config.toml
positions = "rope"
beta2 = 0.95
train_tokens = 458300000
steps = 6977
MLP neurons of a small language model. Each row is named by its layer, matrix (gate and up: input weights; down: output weights) and neuron, and shows model dimensions 0-255. Each number is 500 + 25 x the weight over its row's rms, rounded and kept within 0 to 999. Numbers have three digits each. A neuron's up and down rows have the sign that makes its largest values positive.
After each neuron's rows, "fires before" lists the tokens most often just after its 100 highest values on Wikipedia text that the model never trained on.

L11.gate153:527459449498517510509486505446489423505508505497521523467503519506550502529481509512498499484499479537502516493479501532513519546520510534538459504472535486502494490558539524477546475458476485487531528528527483483511503509512524507498517452536491516473504520494509501501455549476512512513473492503495536497457532525514476488502507516493488551508475494568461493513490503463553519476455492475480531518514535512472525501487478546493492507539512470467462509493488472456498491470513483537504522481490485511512498511501496499525504443519510468527465495503505500516492563550526477485503553490529520456493495470498501443482510526477474492493490505513515477476504499540497501505499462477469478459497484554466512489511513446488512513486497464496489459495531490467523509525485536
L11.up153:512509512494473470509501500557521482493486488526481512521486491463493504507508506497526465447516483506451524468526507502514476522508476437476490483516520496502471487499497488463513492478476502503505454494540499498489502509487485489509508499490498470502481511532540548519500494524460469480490536495533505496520469492519512496488472513511511502543507516487497502510499498500521506493507455476464482498462522438517470481519539496498496435551552505455496478491502514476505487565496514527492503480467530512541442488524452490468501504511500503562530465511546472488470497463556506489538461467483513477495491498538497524505477503500514504487502470527443462509475477519495472483451487514476538454478535477495490467522479501488482435484481509461492468504481438529485513497546451
L11.down153:513487456493512530453493491484489499542501499491526532470492491532487499494498508490466526533499509478561495517510492521471485542512533535525467505528500488514521531531498523486515488500489522489549562520484493512516498514523477515498525471523481513490501500493488480460476521459533541522486500532475529511488505504462445485518530516490473508481512478517486466498568501497504518510493542532502503509500479544467521485444456504498510539469481487538546489499481420473472517425486503505519473522496466527450546526491535509518510481470475506475444483478465500492499520518469492477467513509498499486456495464503514477457484507482502474512474534479560499493520526521520547496519492509530444480530489524493496525496547502503519537502500495507507499480518510484516469501493556
fires before: "|", " a", "\n", " A"

L13.gate687:522519501484499480430471513509496444445502495442509493518504506482511469507500541482490471501489527483495554515499508502478510489509507526500521504470512521493528513500498487478448484492490438428505533488520476528484524476529493482524472462491490493492509502499562502518489481497535477493512529497479535519554484515532506544470505488529518496490514543549504537478447496490497496510510557498488505487557522468522533492511541535463494520551453493516500499478489508503487537552527521498496508503439492529545498473490470489460492520489467455483494510499514518471540480483508480515495495509533520475481501483485485519545528512471462547492486470490486495503472554511517521524447524550508519502504489497498499490475467516531502500504516483477490541523549496498512482494489460
L13.up687:493509468522412531471489546437490487496526500484463554532521477472491501505494531486520513526499501462463519504482493451504526485502496434544502462530497485485489461495503521486483470522469496519472494462509447471518505500526451550558517519505469494463514497499462494497502491458523539492529521469510476488501481489492480477508507471502584488526519497442526522503494492483480469504515522495440475497513528474504497503534522481498487511517511467536507506537491507483474478496492538533500508502480497429515482464508523497502529510507512490467498506489480508478510485499492491498524487533514536531475489511497517497512544550460501492520477499482496497526469513510417520493493503512492491462538485535496496515492467505464474513522540505513503529477496479499537491525481502
L13.down687:496507490499393501488511536458509503526496515511490514530481504503492496501463534474518514514512523473497510526457552489514521490503510417525510447494499491511505514520523515489505476495480473490474512487512507428519466463516513522504550534477477490504511498501470505493495523470522483484523530491515468478523499515472503499507521461512522500502519506483553473509450515449507441480503508500483504526531479479542477510514487462524485494517489474511489488548507548494474480486511513544516526503470507517528479472534525517488537480539555487478517531492486481460478503486501473463510499513529513484481487506483544473495523541491507459485490494456497467496490446526442493505505476454537476484504512520494532525449518500469492520442495505475535495486519485456527490509500504
fires before: " the", " his", " them", "phi", "rin"

L20.gate172:526514489517523516504479510485504504508481537503495492498469505467511545514470492505508523496485524504483512495497455491511507487513527508500552494487491499480509500497558498529514412483444444538518506493507506491499561510496482481477521569540517512504550526524492523466527494470549466484468499475522481530532511524507504522446491472534457518511507487510471502492500523531447491453485546461507497514511493453489515548514491516458482496530542471480516481522517484505512484521475488522489496462523515478511435458494503464497497471491500477489483536482499501489545505527528496456500523494476517526512483493518509497517524510466466511479492506459481514488526506501481475473492505526431512458467485498515485497524492512527526494534534540449515463522477544510517463519466520
L20.up172:517512498438526491531539523508518482502493525506557586475476486519503525526506522541516492493449529492480473498499502533502507452550543508508504463487513469446531487508508512531552480547490500487505522485445504465511525467506502541526504561490513511480540494507502498498515484536484509482506503479468501449516525480518485513512472513443509523527495508499477534545495494515517508448517514519484501485512473535520477490503545500477486528500500472474504469537508497485528494496481503505484468490518475452503447492508506458497518519507484492510472501470493491502558496497465525501473535522489552529514504514506489494460506514469472524496497557474491492484504425557539473487505480496507487490512537511484465510500504500499501502533477505499501528486501529553465501515462522
L20.down172:439483529496506503478532502484477500481541514505480458498458517477477510494520504490514472507547474504517494495494464484505517497445497497515488482515492532491517510554535476519509517532520541518508500509508450524471515481511499489502494441507474544515477457516507489488508463496523540500495507510536551518483498517500493494507475483496438468475471491488534479461488485496502537528488499513493544509512530464465499485519521508516492476502466500573494549439507462494581497479479477527491515509487519484491526491494504537489472507498456499548527487512530505530506538476479552501475534492507500506511497522462499466515483496492510503502488528533523455488480502486474541493496542513530493537503482563477541499515456523495478538496514516504503513516558490454509511439474493
fires before: " \"", " that", ":", "s", "19"

L19.gate191:486545505486510522550480467524519509499496504559499493504493494490468541457494507507485472482511561497505470527495491546523518499509500564511517495501503481512494494468496470545494507494507498522468515492497488521563516545503489523496488482461541510494535487524517449501471506503490489491530472515508526536502476515478504483500501480482518518483492489538573493492465487535492516504507481536476519518517472505496501563487528460515502470486492486480459494459493509543516497447502567473517494452443517528490520500508503512504471487467521503498502444536512503497522494508522482490490488521481546506491520515492480515523518527507487510488553490431489481500489529486463470508473504494500509526520482483474528441545522514446467488529455501498445504469486496521440533488502489
L19.up191:475508480476527518429489501522525513535525504510529524497477517467514472491541526444506533472493434502496509518506505497487517530474509461485450499510534504538528427511490481509534475461516569536518511520539414510501507529494530502501506485495603518469514485516477538558486516525516491505460522490472506519530469494526534512480463501494479487525510500481517478506522526479466508521491480511537482483506513558529466495481520499504538503475493511518557515485500485499527489516493493517497503505487481491520512512482444516514491489513515472493524532488518500536462475495511512489470496498518512487538522499535474510478487514475470495483519511460499519503500491508501520506492543520491466543524511482496468517528510483513463546457521498500528521500492476494471536478480505
L19.down191:525478512521514544524449485520548481487512469514527459488487523500514531504504536530493483483513491481453491490517463536500513529518480503519491486525488494460509463494515477481520481511496502544481528486495530436491513497504440519501484472514536485517495509531520485493503474476549484524507519469511521450527477525501530543480500491481520534468482511495483510505494447463505550505500510465499551511469488536522486488498502511453486519493485480494498510453489373536481543537492541434463512491498474515529510517545498463486498493476483494493512527506463497499504501484515491515568499508491500527457506465511517513537484526533485491509476496522515499520535536475480468479478487492490481528466499524502519498527529546480520491514476513507487504491488501516542511489505460
fires before: "s", ":"

L19.gate112:507483538472483439533487489518498451525555502452468526519538554512520515509483499478501562445521510524449505477443473511499528414519485504499526491447545496487467497456486508520460480512479499485521456505481484512473529489498510541521485474505444507494518513521515491505501488458491503466526531490517499455474491489538515511517516531458509511491471475513474485470506491516489521465503505492479527496530478468480480519488505483478502542510467474462518528473494508489524485483524490467479536468528520462476506520497522513480472515489521520491475494477497461512486499505519453524463493518531477479554567509495519489525503504511481543498508500464491516512457495529520442510510517511502486509486515500511457489503495435497476486511478501472489510526512509535513499487489478
L19.up112:504516508479526499482476518507497546485528506542501493520516487483485492471509485478476481529560519502505516504486501460465518526486519489482471451499514489503498463512451507544510464502464510514490522499505469524518516484508496484473500555525494555516528507524528483498477489487546487488510468514522524507484461495485478532527542524516517522520502507474522495532497479449521488508509514471476529500494488455485535466450471512504531562529497493488484527479512493480508521479501520482514526525509534522529431479502544501538527488489472475518524500452517477480499523425439530479500471507506473495526480481496513515505505507501531493507501485495503494472479503540541442497476549515496477482492484532479524490546496500479527468456551484477520463533493432486559491511470491
L19.down112:529484519485509539513497471486562504520487478531500497515533522441545508497473521557501485525502519491509488500544493526503490512496534498556509541513532486508473475508519489502483487483547503507446478512495520504552522467509497507488524491469484512492485498491504488497527508479488487446498505521512495501476481467478538529468536479503492520510493483468522506487540470483535478440502516505486531513462466428499490459502457475480527506522528484471404512512488483496539496494475494487493475509524516512538507524511490511547513538479500510425484485458520545480524500478488497514495489499503493482528508485475557494484498500431487491502497506483457504496470502575521484483483474490491512517509504443489487470519472523512500492534483505537508477534527483515480522485469496
fires before: " the", " his", " a", " its"

L20.gate478:493486499521485513499504536480546477495527483481475484519498541474498490503496480510519458470538539458523522520516496485525518515514445482490462484471485511498513495505516489514488479451436479518506523482553495506522495544466526465511491477488527483514474517548487471489473502470485520489523538472513509475460492473448544495504510493550480527484445537506495472509484443548497475473490493457474515545531488510431492493534511515483449501512492494506484522488475507471495500483497470489482517468525516521537521480479494490489496524479477518555504470495469518503524516479482494429461486569499509523491460469502484482509469451488458505452515454508525507483486518505524506515481469505505471466529544495486509475458492511531461520515467507505497482506466480498495505480506514
L20.up478:507539537526503542509504479486481514520474502506497509491529507499503503506471481461519579469463476569498519499480485531435523523498511505480465497509490490535508481477477497458476481482534515474515509549500554536494541501476463497511470525459490466539499497482511494502519511497460489524528562509530494481485502468485461504474488455511507513476543482513479490512519508516487506502479490524525534497462468505500532511484495491517489512520498521517490499515504476453537525497512519486431512499472511520504482513525478481536489499489453538486487457450523497477525520500501507479505546459546469483513482515469527457518534499477478508468460549467518516474512521504450517492493467478534531487482540502512493522466457501511553496501469490479527465492509507498460531499531534
L20.down478:429510448487528480558539494484516465491489499485522537529533514491470527494507511487495531505482469545529507474515459501471481520489490503489489531512556510474518482432519498517489515505486541503489466501523564523457531515507515509471470523495468461498505502514509522505517479503478515497506510480511490481510494501494497501482495546528471515536527451490515453510535498524522492481497471484497469498497490504534490496528522504481478439488509481528504477480513596530499488515503496466512491473469500507495499505497474472504514495506501495506520541548509556514478450526488440501495531501504521475493527500510518451488490514496545488504515555502520506504504527428490546488492490507554520508483519484487511521450440541509464523526496499513505459496532502493491508498521488
fires before: "|"

L19.gate670:499520474558509444464485513488479479496468512468506503499539513481489529532488526498520465495493524518483539521455456492505516512558482512531484510515481455490508477455481479528497503495443501476519475514523513531515506518505539518500437483514526511483534502510481488475503530474498509496450540570489479496534482517454507505519534544489527520494466526534533540480465510489467505513510527470534485477518489504485467498514546467496474509502516511474480555498477530471515479522523533518495531521521506535471472487494482448498475497442457475478513508501510480464472492516505485527516501474538496502475502513498476515544485545493473485527487520502489522462492496495498535489456486464497551529476487469488467502476488520514448529475471493499493527514491486505438463493506503
L19.up670:514509510499502484495493520517461509476493490434535520540479497511457537563530496505481533508497534501491533521490478507444513494501506521513506524504491524507493499510487496494524476544525513488492500495535496491498476523529488467522504495485512506474523503510429463468491481485486550509516463494464455487529470523516500506507511479485477519449522482466562525459545475480524510541493461505459504472488486532500515489498517500519467496501522539500514481506510448503492540564555558505499504488476561494493462496527514495500542524515499502449514511503491540488513439480493496477507485481541535513518476550505445493505510542464513491530472476469510526500527528531470541511467535484479461503480482486508514525505531503505500508494487531498494517483471488443493515476475512
L19.down670:508492498485460509505504520500498508482497506483495505492496458480489451528470488500507493504527494507510513496483502494457492541469480485531499458489505487494509518494529489466493489495501437482460481524495504513475475511469522528535532496543471515482470515463502528485482501501486576523501483477517509501506454512497500476473482469501482522489535476517498494502503492473511476512503458502492477464463497496503494516488496505499468505485486532520488478488512368511485531478531540445492512479496497477518550516466495534458523532555540487457502539468511487499535489510487501490538513522509476513494522543535492451452556557508525495530497445485498531489519500490482488505516535511474478463477548472526509497492508495422498507475518499478480511505490495496519473482485538
fires before: " the", " his", " them"

L9.gate534:505480473508536497511517536499513478501489510526507516464430503499454482503486457487500470490500521505509485467500496497531533465497475501514484506511517490493498520481542477468527505507547556501519516507470477525487472499516510483503497462480485479556529482525535517534468487486458476505535561489499513475478528491495515483461471489531514535492476446487524475545489477497503492490460503519504520529494529499515497533470513485492520477501507504514510505489513491497580482535499464514504511519507447521531497530512463444504414523510540513488510491474508534497502495511515522470469530467506469496483446482499509477484508467519494485513454456479467492507529493492515461488528546535478519480519508494509487494459543538508459483517473470513502510508451492471542482438507527
L9.up534:482499488575470493482503499507510529448514513540488528489441492549522464511502486493504491484516545515499526510513560514543510515507496490490503477524553454482493515474514504449483492489498496452494504497474504459520499521436497517505499506482477510494513496511479510523471504480502522505479507536502505528482514484502509519517505530495453492451506482499525481469485495467479510488482524540488508507537524522530503524457490510494485495488457492529507531499509492497497485538532515488530480530517445514464534474505463489530501535504517451570504438485515539503494490516514546463500484514480511482512432496492435503515484475514474480533487509529479512493490475511482452449517489522534547448520556511513468498467497517536518514551506535511500504498513508464489508484518518
L9.down534:514473466500514512467497555487426508504507578481518482505455479544467488508480516478497477509490498489530500475582534539553494498494517467488500505533486484517493457533479504500507525515511486504492520498551480499488506530485500527526501482483475487527469484504463490495504511506471483514487530514547458469478536509487543526489524481517485488500507506534540502466519454497486474513497492547484478505491491545508517485476496497494506463495520467536514503489538444495503463508496523463504496502502484505514490481459523501492480491472490475505532477518508524513485513508508527510478513503490475500555477533478506544527467479505483415520487476485519492484485437517520518455502528481487515465515491488460497540478494540542530528530488516476512528525483446502511509489444514
fires before: "-", "\n"

L17.gate183:499490471545505492519533527495480533513514496475507467542540522516535505531525565511550537510497528500487500493510514513507489504458469502490496492557503492469532503515527519481498478502497484439450537508478509510497507525489505554476503496535543521484490496520497500446530521541527514480498551536520534512496509511479508476480472493515547495469520554497512501459476497489475468522512497520549499534528547537527481474503541497505492509511503471515480465494537522495480552581516512475484492501491523564531481485471529528503496498484514499463519502525479516488500498464507477517488480540478503455485535458542487495538492501505507500508544504502494485479523480508502510493437499521452510487511479488523534453494533515524480522525538509512513511463460468521505485492511482
L17.up183:557490495467548529490517532483528510487529487473518526528475492457495536483487533540519491499489500513482470526517468494499479493524483506526515446577496487491467437516504490498462496461479470496470524464527525498503457487513499510494493519491508480532505516535514499498529527506497539535495507507477457483489450482486566510552530453527549508482480485508456552519501509519482475503485475479476485488504486455499505522538484496473507521481504486502513516531499510504507486473464462431515463518528501486499546526511498496461455505490485468509496531563493471457472538507492473513501516503491521471511512516495523474471510477513507492479523515462470475492492486480546502522509456482502507516492517468459513479458496516528476532509471497501546495522516508476500445484468513
L17.down183:527491479504487486538507469500520509490523483546497501480461515498498515505524488510518528551470466515511468506504464453503509497480488502482487522522478464508495481451531478504479499488463499447484544497502521499511478496482511531498516470493537543512490549536519509497513510491466502471520474576469498522457552496487499509482482526518503509460510477491465465462544527488494498524512531488518519507521508512531479474526509510445508512486515484487505483510491511467494521524471479478491545497468559471509457499474478512498493481527471479527504542549482530509461560455515450506524527505471513462494454512521529467502456542497495518508481467528484511505503517533537482470522510509473492523519486527491508468524565518485456497494488499524494453518470490519523473434524487
fires before: "=", "|", "-", " |"

L11.gate270:471501464518497496509461525519487515506487502534547496481500471504466535476482537493511486515504499463512483525495512469519478526495450473487500537488517510473488500488530479456516500535506496518455491546509503492538514512502502482501529497569493540503506500516484524497504518541490465486492558492529530476526509497552508491468472545503480508446516534507511528461493485520488542509476500476513529512452486486478504490501507516486488462456500537514456468495526520451490498506489508506530518506490482481521499532521480455493515468518463469491488452495567499487505507507516529481498455467505504508491474511487496465570522532542563526541490488510459480495505522438518461474450516490482478525460486516510504493452511466470487518536503480487488475445498482515478520485478486
L11.up270:478501483498486527500449515488472511503508501528502484522505451478478541438506523511506464526469489463530514511510519484522504552524465472483494493525525488476503489538496478487526511505494497510475494537518546478518516511514505430484495527520490525475483526506463530499471507533512523482482532515534495487513529506533524487472506544474467506479515514513511514458495478529461548475526514485492544534477460469469524474534522511506480511462504533534451501463502496511464485480486485513523499541516485463500459514524520477514495513522510455501492436513533474486513488518485501498464495499485509479497500494476495451534532461517508500523513482464404489505490505485502492527430503464508473494494487530460499496435473476499512531491503499488503526463498497518454524445503480
L11.down270:458512507516512570510426496469465499488532526541513503495482463511468492486468511465515517513523494489510495489510533473481520511489480509496501518497492501518512498519486488524512503510493497525433506525507524499482480482507522489522504484515496510477467498523469551483497510539503491441471543456536497482525509474501528480501500504468484533500517501500539484479506485505498545486508531512515518548471499490470521507520520491517506511480464509479456483500523380496477484551472490510517521521492516475514503542485504487496517510530478447467481490535530518494534522538482499483457472474523476502514519566490498475483486507524500498582512485529433467484498501475505512490442503476513484496505509493499506496455477474526530541498532510488532511493482467525498510462514481
fires before: " as", " in", " on", " for"

L14.gate369:444507451480491506477501459440520526506539530494546514512514512517502525524506542511558537522520480506430471513504477519466477516489489520508517515524541504488492535495469464473502480503454461518505484513468466486496465510502499487503482502512522489509485492520555514478521539479473511500498525486497556543504502505509497472458512520509472515506487528478475462485488512468523518497493500474495566555486523460523502466509499517494529515531517501461487552519474521452527512527482493502534528516500532528527543472506439530498490496479497496486549495535518519491547506511458474472520525518529497471511513482527441483501493480470500480496488486526504476459512482515502482468488505506469522513498468474562492474531499468477501466482525511487502482524471449491473488480520508
L14.up369:529516462521487503476491548473501507486461491462545529473488511503486543499503535524515530499539503517489518519508497438447449542518502514518507457505554526481501511518494520492485464489512505554496450501502488527506463489531454471466512519473529488514567481522493527498454494471514518521515485501506506506506528509476493503498426463523517514546471460473497498483495481530537547504483523480509517483484501480487522513501509533502507476461481489450500484527494509500473483508500483534509485476497511526497498512476492506487488503509535531472479499527479537512518485559526481460502555498441501478545507489538527494518490485480507489456464474546466489523491449505511507481525504532480550490471488486517458498472524499523526535502531519515505510499451476476496491498548495
L14.down369:490508493470476518449490519491487539465449488484499521505512506535505530587531508501520509500482493535528525525521483517518478540479454499461507495532529531477497482549497485484471499482484470494488518492438545477461471499483497509497515507477488463503519501482486514507527483491482476476476469466480481523471479496498490501520516480522449517441530475495468524472523481525451484480505520489475523505467479508466505508501505485532470503481462484542545513520505499535494514464521506482505491507469449500512535548480505468490526530476453473515489533496521466527511490537481480519497503501492477476504523499495553512513513516514504493509494518505518551453490522457535513506527507518552495527473529498484486478471515580521554507508530489533491540527503522525518456505520470
fires before: "|"

L19.gate559:517495505529493472503448498544504486450536493470500515484509533488508499548523501498480522493515513525383504490459475502494555491481528524503518484464490509512497529469473526515488514518495506510451502498500491493521558565497488490494489495506516499478506517502478521476474512508506514501468523506503529484509479489485498443498508507539481535525520520506531547512499510469462507512517504467485488480469529518467486501529487539496473531496500527446471505481502513503511502521495501515490536545540517561489521502542507499426488490468514515468515557501505500447476465490527494494460503544535478492498521492457530510509512457490493512525449467486525532480470545517496486502483495520489490502453491568500477502486469492490473488523493515449490491512504492502537506530482499
L19.up559:517450534488499484532491511512533496474529524495480462477503488472496480530530526528493512486522505564502449496489498490431483490468526511471487510474428521515478493493492465504498480512492487456521463529482473512506474487493517481515497531478475529468535457453473496486486471496544517484511484489502464494493479526499490514565507538462516532492535441475527512503477456501469497493508491473502504469537461510479540489489487503497477456495495486469503496505497505480483515474508483498551502474516507493477501566488514475510530480506488450457469499492521439470492526448545499480432497503533525476523480502499451468513505465527497493517482498488484495493473520453483522480475456514468537478499487477474469513508498505481505525473475488479508518528482504443525498496520503
L19.down559:469539523488478549504531454529503501489536502526523523465495481483471532500526487519482491516507469487526488454533474508520505515514511472544495516507540490514482484490480533508496500490514513511507471505495473468469470481499520487524509475515491503518491485521487512491511521487466501486443498512523518470462496494537489533447505511471475512447508516523527465445537486457519514423527508536503557485534470492516523512479488469523481502493517473502477522469462424520471483496512510485504499492559489512534497489454577553493532476500516473478503507450502470495521502495484498494507508495541515496526476495470509493484526491472533484514520525529522480464467493540523478513538504509508522517456516498529513532471495504498502493520572486533443484497468461500515507516490498
fires before: " the", " his", " them"

L19.gate691:508515506510431525526486510477535478525472489521496499488511483488480479495538518532533517517493530517494490481515447487546516433545521505463535527515509526479499457503467463505518449469511477515523535530449508486551518527482452519504492507509498546539552515516511504481511488493484466495482479544487500504497517479452494491460550517505523522468501520521470494469465544511497509527532491491470464499489532540528439508486514466520490492530553484472509471485534522516478503488479493497510492449514504528494537527465512495506477493502538494477484464475499482472509471501469504493504491466479512479500522496512482484513422482510487515506557521510472522495499446476511504473462469525521474503503511504494522498520540521471502527515534528522464462494510499484477455499508485
L19.up691:506502494491526461478520520534508537499499551475499467497524525485519475518476509488496444468519464531448497493492509506492496496501503473482441520534494499518542465520488524542536521484475475502521489498522498494494514499505516458512505504495536496517566501468515527509472514510489479486499519495472516483549507505510499488486521505480495554503523497503518471515495477500528510512460498495501513499548445500476509481553504504493493487505564499464546489518486495521538481462535525504526531523497484515526520531512465489506485545495486510490503492514565514491507478573471488485492526511519470484495504470512425445535540482517527502528456517501476484504522494509468544527523500514463475495523480485482449489509503477504459438480429466507552499503517486513508487469488477
L19.down691:510512528557547502452458468529469469500521473493499494491480524484470537497533509492478456532522434528463520512523465553468499515481495506506464487536480514465462490539486506501458461444531501491514451498515543493521474476519489504513518525504501478486493512505510517525518537486517536493477514448493520518482494528512509541504504493477552509501538503488478488480513459520517482459523516506481490486449502506473481494517490503517491495515486519487500488492502459526500480514517518476532469515461475503511489496475530474477489497482506517545495484489500437516501476498468476512500502514456522511485509448475524449492514483507564501499446473502499478485524523523492451502503430502511537473498530491533514452535520476502493511456498514511451505486479512513489545459531507
fires before: ".", "s", " who"

L15.gate262:508488485513512490511478486453493492553526523520497491497475500480457520486526465509480478527498494526504504541480510498490494486505467497512483504504470538492502462474486482512525485475528498546477491522504471490521542485476517498518520495528517523477520492510503465475491504526500461479491502534555505513493538500543523501477507504459512470503514480520506490544513553492497472524475531457512527525513496450522480492475499480487484501556530474496484541537510508420523514511524493508503580496479494525500475490511475471478480459512488529542518494469492503478489536477492501519512496499453466494527453483501501460498530563522522527483496468504509494503515474498506502526474520507495504466520543525523478466567441497499443473521458473524485489476496450555473487515555518
L15.up262:481471514486495464514474480511517505497486486522500511489497515458548465474489503516482515519468501500507491467484479580503445500472505509538491531521456486511515508488493504547497468478498513512514482491488527485475511498497500534472478530487467512506479466539488479504464483501495497503514500517521516490544508554491461540493537507501530498512488556512484494491511519510479588491528462436507484503472471463482485490474569469528490430490489511512502490507498485502539434486482501531476482533485518497451464507518511540545520548537483490483509512492528444493519530498504536510477483518482530499501479506476508478471526511516440508484492490458521506438461486505464500490494467483489520524521447513521478515528527509504492491499496462502527493488504502454511485509478486
L15.down262:488542526472510471524496511520504504526474460525500477480512525508489516493516552469543494520504486501517503475443502532485479506504516480452491481492508508510489459470516454461556498518520496524532510469544506524453468526500509502500526443490508498550518554550506501522488553501514523468428482524463503511486505480507504490493520499482504508522561531515509481504518513513501501522475499523473492466516542473518507540534500495511495490505470511525461481500469446511530546488469520512536535481454537506488504493546482443517454467497508459503497491513538506533494485483478477489514507539518511497488515512516501469517505499475509462461494529550477524548515534548514531509521523503479483516495501478499494539494483505477523478459491496489518485482462505542509510506443474
fires before: ":", "s", " by", "ur", " Rand"

L20.gate96:501495469480512467466510525459528516483480507502533482486490524484547492490497444524518442542489508532486499479495495528479519475545491496455517483534489508494539510485466484504501473491467513494503504477473527495563489447511509535540479505502481553481560533505531482476543489509526458474515535534543520500546500525535538494490502511497502518560498504504474494514504502563487458488467517518493481496487506485527484512507500553496479511483492484467511521521450515503506479490477501510495549453523470525468477492478515490507494500506466479508510492493510478545486464513474507516443506470513500522530486499506446501555486530481494499498538487543449502476556471479521486516468471540480471492516513517499496480505469519498465504513514501486493470509519502540488499461455544
L20.up96:479523479522529522502535505504526526469506458554447512473475489526497532461508484506524461481526470534504501504495528553498463471504512493442509500474505485465505522545507515512467512512491503521493545517503517486493525484480458507505489498448542518518524540483528509491544513483493574512508486491492561531483512483527480527458501487509506531454515483516537489489502495496467512522492494510446471436490537465492498522494500501497524524512534517409486517487471480507520516500461533473520518464469521479540534526508499511513501496502478491507466486476537449471510529520482487466486503515508486477513484523503472506503488451498500463504510482466487489426471477534509547499523498505467504502495496525496510475474509529523516524508529478526522468530507464515490484523524518
L20.down96:456525525501510502461498510517479464497465495529524499464501514533452482504509509487466484486509497477523498501539458491490510525522472515442514542482502517519483514529528548543474490507495497522512563529530467512551492524505503505501462473521489521504469543491481535475531525517519576459506532520547497467496502470497484454502462552495488512461495519513545506488556501538492492496478505470442517537508465511503501490505487497539525491498502539516485530487533515522475527512456522533552499509503480460493548491507473531483530509509502514492489463498523480483539505517510458513489551507476506495495482505491467480491538512494552494527502471516496480504461453480514515498561469492468506471514538485484496493492513495527481552514507496479489473500497498505521543504470476
fires before: "18", "19", ".", ":", " office", "17"

L14.gate673:488508490472494500499482544476514520472477516464459501470500529455499506518483543479521536498506505526464530481536477487442513537536500493524476481502533453465521450478476472468501499464461524471480475546483502514490512508473473474535522493519539492482507516533500485497478516487459509531474541465524516502520515527483537509495456478516510537505496484482484484504474490520508486493479494459497500485518482528459433476509478517518483523500478497470469515514517546531481475501465511511475511523504510524493493463556458547471504475478441507525480489517497503427510509466517543490479493480505543450553481482503491519500460524502484506460511480463538481483482506562483470487458521496466507524491465481499467494483474507465498479502510514465495505521512516500534475502531513
L14.up673:494505497470535469525484513510516444499501512484483487554477483485512498497455503474502486490497467539497511498461564522524502517540515488507475551476550505501508479522512514504502491499453554430471498528516548512505503470524416489512490512513505488479515507511495510459508543523488543474494511542512532514475495548524472515479544489499494552520550501507519456505505489482511467502504481471521553492492510460507487509509475488522490511524530537502492479474470505509487516464489482495506493489486527507516494540523445536512535483515469473525519496505537468489510540533464521496492523506505488483494453498526499501463483490505540491488519525446536495512493533477460494511479458516511499492521534551502492475490512482469452475492525535523525520528465511483538524492516462
L14.down673:478520466475462499505521481529477472533488539521500502516511518467485483491461492461500499467482510495490511463515487508482465504493481539538449554476494490527501531490534503509493493467525573518495498485500545521482514483479483485481463503487486476542508523504480499468495523493498510515499504477514543510472448476504514507510528529502504505559487503540476481503540498504483501483461505453512477510509484489476518496537490511510434538495536524516466461488507440519510454457507495487488499519473532496513549504508474531515550491530521505478513496486514521522499543478458468478539518484550485503492482485493512452497514485512519501563527523468504488474504527491523541515418479521522467519502481551486517500489536534486477503474481567479519471477494496476530495494488505
fires before: "|"

L10.gate323:484527510548544491449502496520536520474500521494496496508516489496523464516423529454502505482493536472486471527421478475475483508495494473544495482470520508536500495519422511506521514474461504482510468494483487490514499512497506452510485483541450542466486481521500511495486474523441461511475512495471488524545477514454486527503523518500480503488487520534518476548444481453528557537521473471507503502506504471457523501506502504493486489533503502479502497529485535494517514513481479535517494501472525521484489491502437515511503481473465510499537479517531457475504494490483560520515496477485478498508524513501499523487471511484508505492499481527462500514505515529485510514472520524494502464520483479484534442476503550543512469475508510505514500505509520526524476518535442
L10.up323:490500498523523534502466506498475521485502489525483531505502458512499482495478525451492524498541514500536433482538518480488529503438511530504486506440538507528538537546484483485518469488463515502492462477505513477462490486514484499485526503511453516444495461485498546503486498502511538489480521485496456518545484499470482478505506535509493500489528485485512519502484468472495521539507460494493536503493510465463551495479483521477513502496514448518493509552521478494449489480453494501512508519483526461532517525495485492458520480519520494497494536489488487528455494531486515498500511461467450517440518539492496505479438552505507489473513470532518517536506499550512510507501499489504484454529512486465510472462520487509527506524500460502539533474514499489535524504555536
L10.down323:490489485535514493538492473461464456513503505516471546518482486504535477483506486518507514543513511534503486500515503487522483486482517560469492508500486523501526492511549500525522500530469532505437508498500526517451492507511502539486525516505460470484486476484466521507510520495509500470481501515519468510494536494518486476529550502514506537486543488441523524489531509524484487482469500532523519479514515507492502523489522506517512503440504497519504494509539377501435491492479470439503509494482514430514517497496536463473513506509513480513499574513454499530463541490490499474484503488532494519454498534462507508492462509525478493484483472511515521495510508530487493547546502486491507498494510480485513498474519526472523489512507486469516539439498509502486512504525543
fires before: ":", " in", " as", " for", " Gill"